Part of a small language model's weights.
Architecture: biases, normalized queries and keys.
MLP neurons of a small language model. Each row is named by its layer, matrix (up: input weights; down: output weights) and neuron, and shows model dimensions 0-191. Each number is 128 + 24 x the weight over its row's rms, rounded and kept within 0 to 255. Numbers have three digits each.
After each neuron's rows, "fires on" lists the tokens most often at its 100 highest values on Wikipedia text that the model never trained on.

L3.up100:109119103126115158150127118127117099162099100124136107154129118139143132108101146159112130151119088115119122111136118131148109094109110121117091122157130129124135149134131120138130130193117122148138107100139109180135139154117140162124133125146157133151088163082162135088133139123131118076158145136125175105077108132133135137099089101105138126071125161158144139115149151175116125117118117177153090140125191110144140069179102113118076110132132075134138077083166136158116138129118158170081114131121141129112126155135155142135158142148120147107159118154136081124104096145128092125
L3.down100:177153136102167133078098099101126100129137167114120158123081103093131162132156093118157139157116151124174140077138150097109148087144184116093093132151154111161170121124126137147143145110104132097148122119154106117176062117105118149139130113118106113096129132109131130094103109141122170151123155104161139153147107122104103122150110166152088122158144107100094126124122136099110133116150124146137156140144113096166108160091141152157138125103146123114147128082171127138173112109098107135137130088160143104099128137088152145164093142144129164132119128105137165126138149136106121117
fires on: "L", "fa", " Fr", " so", " 18", " L"

L9.up455:144078136115145182092119180132112079115155119126113148109110134109124128111115198125160163132106141137126135162150155137164126124090093138140162084153120148121114128092124151162177152135158099084127116114104115137092102133132124119106138154149162134119127128134105093163129150127090110129142137124136147139083105131152125137125150127149108133155132131115147143126194127129103163146145135116142134092077130116163119124135129126147139116078102109154116122127114116150081089091129125093145100135138134141087119111171106188134132108133147110131101123143214162124109098102146138122
L9.down455:131137152101131129081147095100129096127122133160196150123159099101210012140150142136164110129120099139099110114113124167084130152138114099110134094139125079141138129147123131129179124110153141184153154113133125122121125151096119147132137136126140122128112117122169116141141133128108171147148107143130113107150139143128108111125110121162189120163118113102128128135132128151151148109111117149120110106096135149142105133120133127181110101131145082164143130147123134117125126140138101127121126125116143122114136143147077107122114092112116107128152116114103046147134125126164155141
fires on: " to"

L6.up308:135133127072161129117099150145136130127132140145115147113097141127136118128117093120075123145122097170087185089136147112151155115148126138155099146142125158159090121104111160142107149087151136199108130112083123130136177147098150123126148125102107106138101183126150148139131096160143155163112085130119124127133131159111129114180105134142164127113123128101159141150124111111170119104142170142147146137160133128121101153127136140087111130082184133140127139083087101120130111120107085101131165140158106129099157139134139106155155078130119081142094150148149122145141102128127105106
L6.down308:142123130152102108127147168108144171102132129073118077119162159142102076161141114149145144128119158127168167098135093146146103143149130164082169091105107089160122153097130118137165143122120118144106099097187128169151120146148134126161145172095163132117165118093118106172151136128110137124118104126153106104087133141149133131109120107110118114132118116174128145105135119122140122140100107147123132123126186155129164114109131124124148122168123183135154133153114152121102105166123134120116140121074106115087146126132121117135121118153104122149115148098117086155129165098060144120
fires on: " t", " under", " dis", " Eng", "As", " super"

L3.up159:138145121097150163155139109163140091172122106107086122115126148115167128126154117104110127116123164171124149099164132083105160148127112161101112132115130145122124124123154131156142128140094119141145132058154128113182114149159158117097135090137118137139147137138117103133188175128133092118156116135112144117120119132103121094145105138123123101120092152150108161128114122118154140097124140110127095123116157054154110159127130109143129122102128160160113148116074097162135169118112096103106082099193124144139123093120146101158112101109122146126137144115076094104169108163142130130
L3.down159:104125078093177097153150120137146109131150132118141142127139105131054033131142144105150141137142111099193102130108131150103103100154116122125143156132163100143112131155130153132150162139140121160108120116120154133145129128083125149127142164123135134101090104104098115122123119132135105130143181122138133153120135129149122153084098084129126136130082097080135113116161146138108128080147152123179119132128108150131124125114139125093130106160098135105125135150151156113154117138154090134143148140111156130175109094125092160124154098103141152113126139153162171136098105100143180149
fires on: "bi", " 13", " 18", " 12", " 15"

L3.up598:159088078140110112152132142088099106149184130108104161119118125139123134138110123183094105144083105101120148153094122106139109136136098143142111147131169166136112125117125155158133165171129107120120108111101148098165156147134096094144086169128125125133177150111169109122115171142137075107098123116146122131078121170170108172118135113093139134154113120152154124168134118134142125101162122134165137145082119120146167140156134129166122110159112121100106118189107111124152089143095147109110132141118136111106163119127146131093120144094125143108123119151107173168112120126146108120
L3.down598:117113090155113128122158099137148133153167166113131111175122114171100141126101124143116136146132122139100101135154113135123146108157120120126145148118126138157108153131130160159136148142156127136143080165125100112147140113082122149139076113129110104104108092116185087134103124125109129106096155133098125132130136137110108138126115126139126131122187146143162133150127157104127121141132145123143180135115101156129122143122134108185093140185108170132136117106153115070135112141118150082103164140106103101096123135138242124113138136099122103110146086158095121098123150097113107114
fires on: "."

L3.up763:085147126140114144105120141116130091106112084174130122091146149135157158114157131136129137146090102078115123169126100102164096090138112128125140106174137132139140092162107143107117147144167103098115151119138118101153126125183117098138132087129159122164131127127161129161119165091177128122147142127127147165133127106105086112150117183102127155120101117115169111092086140099111117124099162126114156181111122108122125140144119090136092146112137153105114123131128129115138126130129099155120155162155166139071165157138158157114156136155117163104119119131161088078141092102136118111
L3.down763:133119125080109086159110092128147156095086133104145139121138153156066139131131113113110118164099143090148086142117141125147161137134177140121124132125072117114130182104111123111074140101095129118169115159157177147152091124120113154127157117146090120102122149163121132116107148164106138128132141164120121104077108107150146122152135119112120123149149113122137156213182119118155131128123109108151159115069126138132149082133099132128125128127116146129112159094191171130152155104130135155155104147139123159105139119100118124144098151096109103116134136131107135111105140114124139128
fires on: "\"", " %", " population", " Deb", "$"

L3.up649:143125106140121069106151092119168112148114110194139165102133130138143138138101135142135126138103151116103175110134171171124110143136123131132117142094089126133121154150126153092113161111084091145138122091128130114141105177170136103133141106122095152118148144140156161160141122130150116131139152129152123109136146129145122142155147131113128135127086111098172127088113080179134145159132114176129073123131112106103148142149101135129082145105098103132148128129052126083158097102156118128122100163148118147135157124120153130093118126069130143108116142111110100160098127121162113170
L3.down649:109134114096126123034170110149087126110135127098123143095098158101096119135104102099112146108130130144110137119123082156102168137148139122125125130112140160123144153188117124071092079128121125130134174146145115149089102145101147109116095115136131143117141121129099099131095101123117144141144140144124137172107159130128136121119124161136120171141111146138093146204104178151134103166099154080121142110125142134152129132153130138138121135174116144142093118128140153155141154115109133133081116151131142115138113120128187063112155120133158131103148164133100135146138093136105138113
fires on: ";", ".", " |", "ly", " ."

L3.up341:119137126090094161132155115141121099132123139141110106142130130120146136099130110204052118103148137121115136171149151146073106111148122180185128125137113118101125134109161150118147139138142086126126093113136132102122156128102157118148149180148114084128107171100151120131119126163126116122106085144160116135107126124123083099145119144119150131086102135125123139132125120171114115117161070146126132133110109136122125162126113081201134106112121130175128125180127098180118149097075144127120098140140132114125173118124165163091113143134130139120111116142127172135149129127119119119
L3.down341:137131157132149103107147106155126152079156100120133115140111104181103134128173145162129114091158164122104167145144169092107097179108126121130122112138137109141134133166108112112119121141151116100121065164172122167129122132122075105141144162160089132113131152147155137124169109064142126089121105140133156111124084133137108117084143122153108144149150127090148146152159113152113174133133117112126135128151151150136113127136128123084130117109134113090167115123116138147166090127114102125142115125134187176136102088137122119135124129129123112131072091106133105083100092156152131119
fires on: " to", " George", " V", " Pl", "."

L3.up731:126107121135127108111177105123143115143150113138166138124101098123155136111105088153102128157114111115109120127119152110127119136130140130130092108110137163140125155127168127164171145126071064132142149109097165135152140209119152105083160129133147126166133090093147165145125125133091152101121153118144131156146090132112138126138120156113117116154136093107137134092164142153115102109169103133111165132108123137177130110117109114132111109140093166166089118141096168139137108070131141160068150122151139130060094138139128124137127138112128162104124151135150163141136139161116146162
L3.down731:117104147110110153065135143092112120145115110167113151128090127144132183114160146162171121123124090132133119101110119118124133154137127104125171113096087097150069128141138159158125143141154125133115077128121107178146144168112104145151150146083135122117120144108149093166114180105131096066113150160132130149133076114151127158149105127146125091152149125158125106110115124134113102142128156112123143135127091143150182135123139130116110110154130096140057156088124074106107114125135164093127149132137132158105121193159104159124123149143123134114126105126137137101126113123125119132
fires on: " to", "mo", "ac", "za", "19", "omo"

L3.up396:105133142135192151125109086156142116112097147133119138133107104141099144110137128132122132080094117105149165156141137094088086121079108140167134115119160128105139100172122147133168117136149109136095182117142130139130120132157131125105143071096138134142142152101098115117127140127096158100169170128121180113130103159138089112123130112130121133095094136128141115117125104112106126105143117130149166159085140150098065122129131146113127164126119126117138118157148134114092117184131137146131184120131180140128116098104150151129197138159127123148116113119137160108162079089137101151
L3.down396:135120092145104077154137120112166151160146092119145162126192157105125161124130082152130131162149152112087115125081115126166148129127111131102132114154137109123132149151143135148133100146141142132152074149156121127126144092126099129129086114156102129102126153128098192107079124148102143141096129120099101140143165080111157131169104132115151139111150093118142138134127149093108159138125115105098119096144101126140150156105137112148126083133114179148175119136118145124139173072144119141171127114121082115160113114128103132159104156117114138087127101176129135156129117125133145081
fires on: "\"", " production"

L3.up704:123124155111110121113135135133095114113098151112103129102121091109100153143168129152103132138151077131143133080135115152117110102135164199157114123172114126090097110120123152132070113150134120165119190106070096132110154133122111094151112136169164144111135121125076128128110106144117103142117135142144132158150140102097156125093134158123151123057126116130147112135172208116147174133140130169148123148119153155115167086140130108121140127105161106123129126132137149138111116101131143139137103137097122135127124141173129153083139099125120139118144168066108120133132141117122143123
L3.down704:153119122133076131111150122160147129112138154129083068125167111169164142142145130131122146133114126163122156146162125128141151088138150142107114132168098129156148181168127102130156136154121141115163096116102149108104104098127149124136152134117133107129104099134099115094132138154131137135178156184138097164081120112115139121162144112134155121075131098161086143133150127134141097092144135118110095143133115132139107127112120078091128149127131084097088139122136100104101105128129146116116072121123115113113057170142186136137125152110151141129130104183160141151107119139109108131
fires on: " /", " with", " was", " for", " on", " Super"

L4.up173:141143105128137147108152135121151120195117146146104128144113134122114143159135157158112089157111181130144124151142144148097092152137096135145116149119162114153095131138107163109115146138150104112105144134085118130152131133153123063118129184141114138124145147117161126099130155104145106090107177099134107094073130152131104187115161099124143143154094147100138117118126076184139090107135144127158154122099124111135137130157117180165132140151109131110126111142119124079148096145099114102136129126208164114093118092128148118114122114111127127093132147083119134148118117130117110155
L4.down173:104140121123139132066183121137128119178147154099136140146130143158080134113068126147115135121151098123086150113173127132106147112165123157132119129098123154108155149150131174164108095144134085134139121163125118106138156122079146126159072116114108139137114127134175102136117123121132139118151148143129144113124162143102096132137096142144145135134135137108125129170154173128143120152148117084144141117102095122174131151139126100152137163151108127125142084108122157104132125112099127089099163142089085086085128155142212115108146151112138133089114123154138104121131137096104103124
fires on: ".", ":"

L9.up338:196155129148142141114136140148120142120103120140133143119104121130112142124101133123143115152136164112138131141138129125059125130142159136132131129138100143139094149159126132131115165127115056149154131159143093135175141108125139075105155097105134155127139126096157096132118098103131138125120146086109079102129150138140099099143111128152168165167132127130108123094193134144138128085122165162141115098144129042132123143136127178167161141138156109112135142094120091141144091124137083135083142124110129104166130140117118114146147101111110151110133119129153096117124096108151080086
L9.down338:151103132129114111110114087099134115155140082139126090150128164093121053127124099128080143099104092160110178066138144148148152122112171125133099118121143140107145127064128154111132095131084114133116146146125156131108124148133124149137100123182128099122124123169138120093087125140123122125171106157108127143096134148096147110100144156156132110091144145167148163128161147109140121130145128112113157142126129184134154141106140112089175096120137118135095151172171144142094140131139125129114134123156115152133128124169109126157156110095109158151138131104109118104136159172092145154
fires on: " |", ".", "va", ";", " Ve"

L3.up521:117171142156174115112068091153139108143116130114136150147137111113130130123142136149085134127113107120117139127127141103125102104111106105154049138145166165103167171158112104150151123120122120106126152145127128168128137100107116125113122081148151128126108157117157106151129160113155111104150107145108122120139111066133110111134130084127150176091150137144123106123130153098137172156133120139127146121139129107167163150130099156151073130120126087102094142173103109153124167149105146164114127127183167098159132154147140158143106112157089130148101151115101144119130068113135121133
L3.down521:128091120116109096172141153114128139099129147128109092114106145155092183126111138128160122169112142132170103121150129192136153152150139106099170107146109104082099115104132165136090124159171168173130102138128135093154111145149121098152158156124096120105141091154120179110127119120126151139094186133133140124109121130127131125128100163108151123171126102117124126133116147142132105106127186084137122121125136136135102113105128118126215113131133171107149129077122134132153103157176167098137110122126086124103088102129111088095121143104137127147139123147116119105138142129130121111
fires on: "\"", " M", " ground", " Road", " Mam", " Real"

L3.up292:141164107143081113099134126121125118125090149177156126147099129119128166163136092154062122136109124158115141144145091120146145083083151114131100129140188163144117141148112152112103147099133141178149088082151118110175143132094145086140114153126118148081142119148095136084103161115077078130151139130076152145108154150123101159138137132142147165107105137135144136144141095146094127122108144150096150130102129101135112163109121101129166122147128133089089149135116150156105121139135132128118129139106128119141075147124151107139118092090128139142171119158134152103145094129124105118
L3.down292:150118139136143159130150118120088145139137094145134134081152174131139177090137128068116145139175134184135121159148123111119087127138133106151142122136107102126110184156112135139105147082129111120121155146140104161137107114128110155148136126118126122128092144117161140121149095142146116121145135115101121170128142115098141187120115182114127127145162175080134154132137142105111140128120118101136100121201166104119144111128103118053146110089130112138131093123121131137151115115114146143114124143092147133116144093108086127129079129129132158131096141122083145086113167158079154117
fires on: " He", " Lu", " he", " She", " FIFA"

L3.up386:098156140110169142139118080142143109121131117125102116133140120095145119125135146120102174078164106144140136141092136139126112086143140120163125125153109151130128091116121159157135163137100136150063152174135126124118118140147115142067141155146170098181132117084106099134133108127102112109136123125158149139156122163129120141136167121134111156121129157127134171094122084117092151179116153111136121124103152124153120140130156136160119123119142127113118112124114074115068139149099116139128147153146162107098157093106153150118123086152126121125116153117127152089164066102062104153
L3.down386:110139128114099107141167145184099147111148130142140119081143124092109179130131110119136095163068115143126075123112150125102165167102130127129139118118133110160131135163133092141112106100142147124186114101092133129126120108190152130144105137144117165108137120181133161100158151107127154152133136104116115107149134094150143118163097123116127119119108114120122091136185158105143119149114156104095129127100101143139150128094118151112125132107131180138175147130139129099167140099158087133139133130141113180159098183157091095137128131140105148098136119120139089116118148092143098104
fires on: "ment", "end", "\"", "ination", "ll", "and"

L4.up138:138153143087143076093115163090134160121143163140105110146117122113134127117085147164114119074152134085157130126104151144127126104164105083149126114165131140138111126105131162133161079117135151162120130100121132093132070131140135122147095151090096110123101098129112115144144126111119102124156174170150181115136155126158130111139190087130105138101105154125146105165158142129108150174120120158145144131105166135146142129150124121149163097130164119094124106124104145111106109176151114123166096120125184141112142184114140121147100120131136107120133140099091110119109102101125151130
L4.down138:123127177115126147129112095169125097123164089135107136119113127103108101110159125111132140180134113165115122129140174147119148123123130179107113143111141162112131119141146113128104139124152151130132130092126135151129125111151110106096149101167151148141162151102116145109121126175137168151113151044111130131136136138132147146160090168116098132126107063132120172113111118153121068106117135125147119141153075145072107121095125124114066152122118125114127183100130123119127157103127122159114153122126094108127109113106145102095178090132137108124139108162176159163136114139161110121
fires on: " Vi", " Bi", " C", " Euro", " Super"

L3.up711:158125128103094093156116126129164112128118106124137104139082137126107150194141106150121080120118155119107146095110141145130128140132113096049150130113141152131095124128084135138113122120099129114122161111141128124109104124118121091122119136131128158118132135076124094124143127139138139107122143122150116095093147138110113125112150125132135108139108137124123149131125118134129112117174137134137081202112133103172140109108195109150126134100139127134106148158104120126119127135091101140121092161123140114101142122111135127123114086127255121142124147142124153155114104136116083148
L3.down711:133127108120130163173142113123076146134131146113078132114115117133119074095117150092141135116127145120162165173169152151146128124138123135169116154153092172164144154143144143121133158122144098123131110157092151165103144147117108148141125106109116170123143143152130142085168131125099154139114154118119141178160098146148150111131152087112132138104101118132119072111129108132119112105134104128073161089170127144113111121134118142105114136195138075102121155131179112126144127143141144105122121097132139159133115088085105151082121123145060153100145133101147123133116128118144169118
fires on: "5", "2", "ing", "4", ".", "8"

L3.up296:132132113129113116123161153149102118170151125153124151144130136091143128169125131138107159129134117146102099105131122072142123109150106110154138134156159122143098110111101153134084110156121116116177110112132135125088073122082182119092096145145079072171148120137148128105164107128140126140165135110152148089110134138143121126090134148129163138145104118129153114133146126168152159116145130084151151126127108114145110095158133120150163134139144120099140104128142166110148103117146159201128143134129166136149114106139052116184138103165126154106078166125117131141107157117122145117
L3.down296:111136154130129147133094142118147145114127137143142118083107099176129138136151149124103119133151134181124153109134141194119124142115137145118124101115133140092164167152149119151142132104124072173092122131105113139155134152150073145154122109108145118079107156087098121155145143158125151108109130137109113156191105115099124162167145101145111105133122131156093141120121124133095111137086164180106086115150150151122119182100097151117104133114122147142117110103107108112100142124077118091124108115111113140093157167139137152120086167095141127133167112160151127126183109137130142104
fires on: " American", " other", " Canadian", "east", " Indian", " English"

L4.up571:132130101107174110136116123112142079144143174163126133101163144130110144122137122139168117161104088107121120139085167124167124102146136090206138104135103138135122133150100127115147144097104113098131149154149114123075170145107158105111132134123120147138169107108095123102072142119116105170112082144106184129160162134170112120155116164108162125121128142143137121119147114104111142099123094136116143142132159112132153135153138090147126150113121123110099108153109119161104104153104169168114092138129131077087131084121147130119141139167118108119148128141157176137103127113105134079
L4.down571:157115103148153080160139134105120165146126100119123170138130116098114135123106090112134148136149161087128103164122164120073119120115133121103135176113153105156121092115156078163119119127167121173187106143102143133126124107131201124164101129133111129053080124145112141103151109146155115104130164122127113114137185091085145138134116107116131125144115142096142127128070144119142131135088144131129143140106101158129121127112112111136152107133124138114182090137137119133147121071150114130136138108137069151163136133143132124151131129152131137112113131153118129185139141112128090156
fires on: " \"", "\"", " [", " '", "[", " Released"

L3.up89:128180101100111156149138086078142122151138116110132150120151117106123137114129102146118148146124153131118146122134129109143093153149101118159112121096142130130165160145143136169126157095136086082185108105127147153105171144125158106110077144158095075129140139088102129099170125130144118125100179160090095105143065129118134159141120123148142132125102158129122125111122123157122092093142135125175170140120148085140129144116117071156117147135151155148110106118126094144122158133102136147102091125116171139160111116116131101117102166106118165097101154121134161149145122115125092161
L3.down89:130149084084161117095099145152133154101171194119133168165122100121075101113132128116128112148141095114096136102127126122116140129165151148099154140149168118150097089120133152152158130122089177143074119144169145130102119114062141154120147135102100103101087128113132136130082101120168172152144168109152123156113123102113100143117126122124106104115103121148157089157125125139108122114110142156176150111149127120140122146145174145159075099144122111116109134113164181125125101131110125091134149147105110132109146107143128116124117107136142161127102178144140121109147138110143155136
fires on: "19", " 18", " 15", " 4"

L6.up266:154112068124169159137097163154124125134149120104158127129091121100148120114108130098117135144137101102105136124145160134134179125164135138136141136178134144137150096130129117153135131157145160151127146147132090121110143115102124138080157130105160138145116141132122149151170115138158126155104041078122148148147109164153135124157121138153126126145097112130132140140124131153131134148140123114129118117158127189155152085119129089110137189116170109137113136111115064153119144113120107130094111090103086112119111118136127102150115157105133095155111125137088103192131082110108113080
L6.down266:131158124148117189121141193145081154137117147121102118149126095128121083159084165120099112071108117134117141121116144125086089158145094142131113111112127112147157149154106176142138157127121150171148130099117107111145097141132152144147136105098108146099098105131123130129072138108143117120153136112161148163128119141124118154088154107116124167099114144129147151121145102119133134134141102103154141138137139168113110143159070171180174153153097148143131120151118146162146129125119164200099148131131130103111099130126114152110117145111136131131140166124127133108151155106069120172
fires on: " it", " It", "It", " Website", "Life", " Date"

L6.up259:148132133122128109138120091131140130105138147108118095106095208115116124134142118155128120158150081119138094081087127155123133118145144175138079096188144116134085151103122177136104093166139135110155114105175150124137105081103138123161143092117097117136084125112133114165155126139180188156136104159113119138102135149109110138147137100155128099156164105081120132131167123131139114114091171142160110120122141156174111130117127117150125098108148157109136128084150146126129137162103126105112128108139130138105156089113115171101142122153116156131119125115144127101138144117119166100
L6.down259:118110172126107136168126146158085147148133145088095123147155120138113160145106106138168152127115149156158123111160129147161119111135109164151180101117111121135138101133102116157148155142136149191155145100143106164156136118127196104159154149147154144123151140134136117127138152135109143107137131122145125140046114102147101158105153128151141137100111064145128122141131132148146115163110121152147089144108147140130134125141105092103144137190089110121154104127131136124161154143099100126112149107091125118089091164115129164149136132149137161105129139106159105167116178100105145104
fires on: " with", " under", " for", " dis", "As"

L6.up638:141180138129184146111148122143121126141133114118115156151161131080103115133099130107129110129092142156170121138117122137133113118086144155145148083127136098107179093137106095129126155116148125096114114124160112131128102112059149155129096139091133147133132176128134134138103142144093121133139150096146155119116133125109174113123136159116142160122128112089089155073101114119136122164139156103130143130137122090148117178090137100121108141170143133125109124142170151156148131128179168128102104107138147176102065168126114127111140151136128106131126149129054122153134158147138125176
L6.down638:141146106137138136036110146075129089142159114108123146146143142113085078099164077112100092159136163113148145126138146137128111147091145116117121123136132118120093159114109120068161157131159135166132093138132095122128145144103107158099105118109129139101110076138103142166119114109154105127098120119123118140117161128104121085096129117133115125129158102124120122128117072103096119137093138148104110106134137111098103160123094103109149085123099144155132162094131167109177122140072154148139110128120153138130154167141146121155175130119139111134133158117148085114143122092141129116
fires on: "ed", " M", "ru", " Pre"

L6.up534:139157134144117074120136138132142121113137078120112089112130158133159138115117125100192145171120105143123136137116103187131158185143161142089136111120162139099103121145132141115093109137102097161118161120055130128091119139127099099137099100129074130135131166136115184137158122172131104139126145120142065110118158130120156116131130152094148119086172129113120157145103135127128143137108133108144115129126099117105125115137140100132120086121134083139108126108095117119104132136085093104098151136167154170152112142125131155124129118148129099152169123129090126129147151089157134179
L6.down534:130115152095122062085117113126106181117097115098122123115096152121142170151145113140100148109121132100142133085089119111104110120136133124079085156077166103146127124104149097137104095161122123098074105147108160134138135117152121134153142175136134146114126129118109114137151129149104135164107090137127115107140107135164175128126135164115145089164162182121134173130129128150177104137093132099145130119122123115141146104106111090092142099152114121106135136137111153145107114141110176106145135090132100118104128146116115136141092048108113140113089113155122138131141121158089137103
fires on: " set", "′", "7", " res", " Wi", " Scar"

L3.up527:147113137105106122162120138148130099106140111113144118140106151101126174220124111144117076125119147141095145138098099136121130141137104126098118134113171127093099136118184123142136108135108106129128146120152129141128103104125110108121152115140137135075158150110151122125132117132082137110111159112166121101101118135107113126105144177138153114114082122127134147141118120128170125159154130129135117145104136110144083139120203108140118148131155161145114147144088148142116127140071073144067118101112143103105125134123136154111123055097175113138126147124129135121070099121087096139
L3.down527:140096132133122137128154122102102122105160175112114124102123125125103083112143133112161143087141146146101149116145156146127119099160101106089130114164080129170117144127090164076131120110107129118129136114112159139141134167111128145130129127087119099177134137121167111130108178105137112104131149101128142157120144114121145152139098079088160176131133145106140139152156137157102070095126130112096149146165107115099145131125125137133133185136125126096142157094134145152109092114175112130143136151144112139108134100100117145093134152142108159088138122107139097131178152140136212087
fires on: " |", " to", "2", " with", "4"

L3.up554:133065112120116115148115114118109098096105095092149113102090154164141142130126113116115105138125123132082126069161133115097092106135108156129175127118120115129146121134136114124123158143089140151170124126167125110120168111125125097124133136135164162090122134146219132180103101128124115118128122087144106110126160141107079139101124116099139150130097135126146151135153123089173100139099120172142135144077150121110136146137111136148119125089145112139138157160091136179126089095106093079085110139155110145147119127148160140115094122106127137137160133107138097169123137144116132156
L3.down554:180122148075158105151147116127136144083068160088143122131137110150141110150129096127160135108159168151129151094116120141101106164123115159136122129110137116150053144165120084147130139100104086114115189112121154130121113146134100132143123147136120156137127159118127136118125113134142142157143125134089129162153175101155151104112086118131105126102117127116128106127121151143123121125142138107147099113108130123133134093107133139150101110109117155153153177114147116135131119153119143159108106135126132100100121108120245096192084108113134146129123104133124109161134118147150153121
fires on: " |", ";", " /"

L4.up41:075120147116135142118143145115130145155139134100143116154071161081144118105143122108064130129131106121125183122144120145106116126131092110184157147145098143131099169163137127133114112096164101114133163098116175134126114090092105145149155097144143117134109153152115102082131090117102138153146187141151098115123145152115166137132107095133120143140145131200153093142175180159122138148125131115129152126120142119130127153137104126099121148137151069082140109165165145108127121117153085117112142153126158134143131122129102122150116137149126121141134132137133152084124160134131080089
L4.down41:161119101100120161102070089133137126066122117116103149113152136148145188153119156172157102148114152127141099163137137117155127086128148095095091144116128100144161137118118145125141160129099155157154118089151114125163116157159101089140121152141128117191166134106141117160144165168152106131129100122170138120124132102117104125124110144132114116118149086125119164115119096086124143112080143150119107129101126160075123112118144147110101121096116109196136117086140123141158149159090159145137118100092147158110140142133113126082141122117137098100153133126123125150145155148139148121
fires on: " all", " so", " this", " in", " every", "ast"

L3.up140:170085167123068116125097104131119097147167103108137144104122120178131125157079140164134152166126141106119102134139143103144158130107119159123118093154137146140104091100124112133126113123097143134134159111108121095090081114098103114114137141120129155155157121131177120142197125137108147143117115133105137144125088134135124145113146110139116105108134143104143133113147117151135110136176100114178123101139128135132108086123130139142116174098140137156131134091107122135132161060117171164100124149142172128110134131158144163120112110128130180090080161127143183124133089130167144152
L3.down140:127157131121084155085167123143128158143153167133171136107132124128146134129183124130124133136118114148137136101110127120154135131134103095099162123109081093155120145118116093173147078159101145099138132159138134109125153131128103091169150133135138143094142121149152097123093141135098167152137109095124121121119141096184101167133167123157120102141152126117151134135103115170137172141066146127123126126079122144109134126109174154101129100109184118136140123097120087161112148124152160113116163152114130134125128097126101082110127175150113107126142114111124092057122134096108104152
fires on: " to", "–", " had", "ing", " with", " has"

L6.up247:122146147136160132128139133177135104162150109140145168163160149081146132137163100104141123139182093102184120159120100141147137120132127133111093120112136093095148119102126152130137121119124147102157136126120157098099135113138161196111143118112146158142135151182132169112103116167135175117082196131082172117148130161154110131148113086142129124172120151155084154096113108149131104101142124127144145115140160116120122131104122182112139138117146134119104114140126147149119133151126089089124117065122137168133110150143109143129131102139122103134138168071132139127111103102124144128
L6.down247:071127104172152165123125119116137110136137134123111135147123103093174146145182112137089143129133184162106122133131138166145146133135156147121106188128099117138168151103159142137173187136114153142111115128130123090134098141114148117094150088151153155168119090100165120097125154146159161145144114140110155107132123116127140144119140143146173169136120104137133108118126098132117132157095167158117165135150085135115114148166137089121123100104073118155119137150105118099147109151104144181143103132150185113149138152133100134143106162161156118098143155131151124131105130126132158155
fires on: "ru", " 14", "lin"

L3.up535:086112166113157149127119143138136116091114114154129131123099098116142124127103159083123113161128121072113145161135153124102172118115113111096154101153122170106121120094122143122142156127142124144118139109159150177161157113094120107144145134101150130130155114124123084097112124114165099135132137120157131096076161146157110116112140120151154139143109140144082093108150184149149067162142110105083127097137152153091101154126101087121134116149184145145144136156115144152112114125095149132069107110125150106106129162129137155162166127115157140098130189149140137139135170137120107118
L3.down535:137114177123151129115112132146136174094118085189133143151103116138104075135113145127107115119116123118135117121125090143155102153124140118107117102111109146125163134152124114177122135078190138161109122108156155121131098119120169128115114079164137121147132119086186130181126105144173130075135066138146153114150111147113132158122125131119180146129122100121085117124115112125110130135121126141143107131150120107142078172177168114123122117135148158140116108127138073092150141127094171129108145107102140115126137158167112139125161129120146141138100141084136128106154156109089123110
fires on: " Pic", " Hart", " Gra", " Scar", " Ko", " Bun"

L6.up441:086084149153115133154165145156140132137118129116127127114088109154105132132156144147092124124144163120102108125150121125129139175140116144147078131167085126117124058129121144116133078121094137124113131133146124127126159135169174122076096187156125118120124144095095088093130103122140117150121109091119052131130143112178106160111087118132134137120119096159130089122164143160154150162095107139110117127124146127150127099120129151144137137139161147102170079087119120100136077115144121114144155118088084100134147134134125139158147113160122131150124131132193117125135145131130135135
L6.down441:104125102111158100126129069092164137152114135132159159100107172132110168128120100144112137111130099108184120146089126126135135109153143084118103169131104151132079137112149131086126123154126140085116100137170182141089123109139083146108116149131149091149118177102153149113138095112126163136136087127130122129156124154119149119168118131098148104164139149134140152095129112154126130100135108097143135118112127099141168128083137154111124079148142129077063139144117130087109129122148138102132101116122162109128114097141103135133138118139109153137108072116113133087111114181112161145
fires on: " first", " final", " Website", " units", " best", " elements"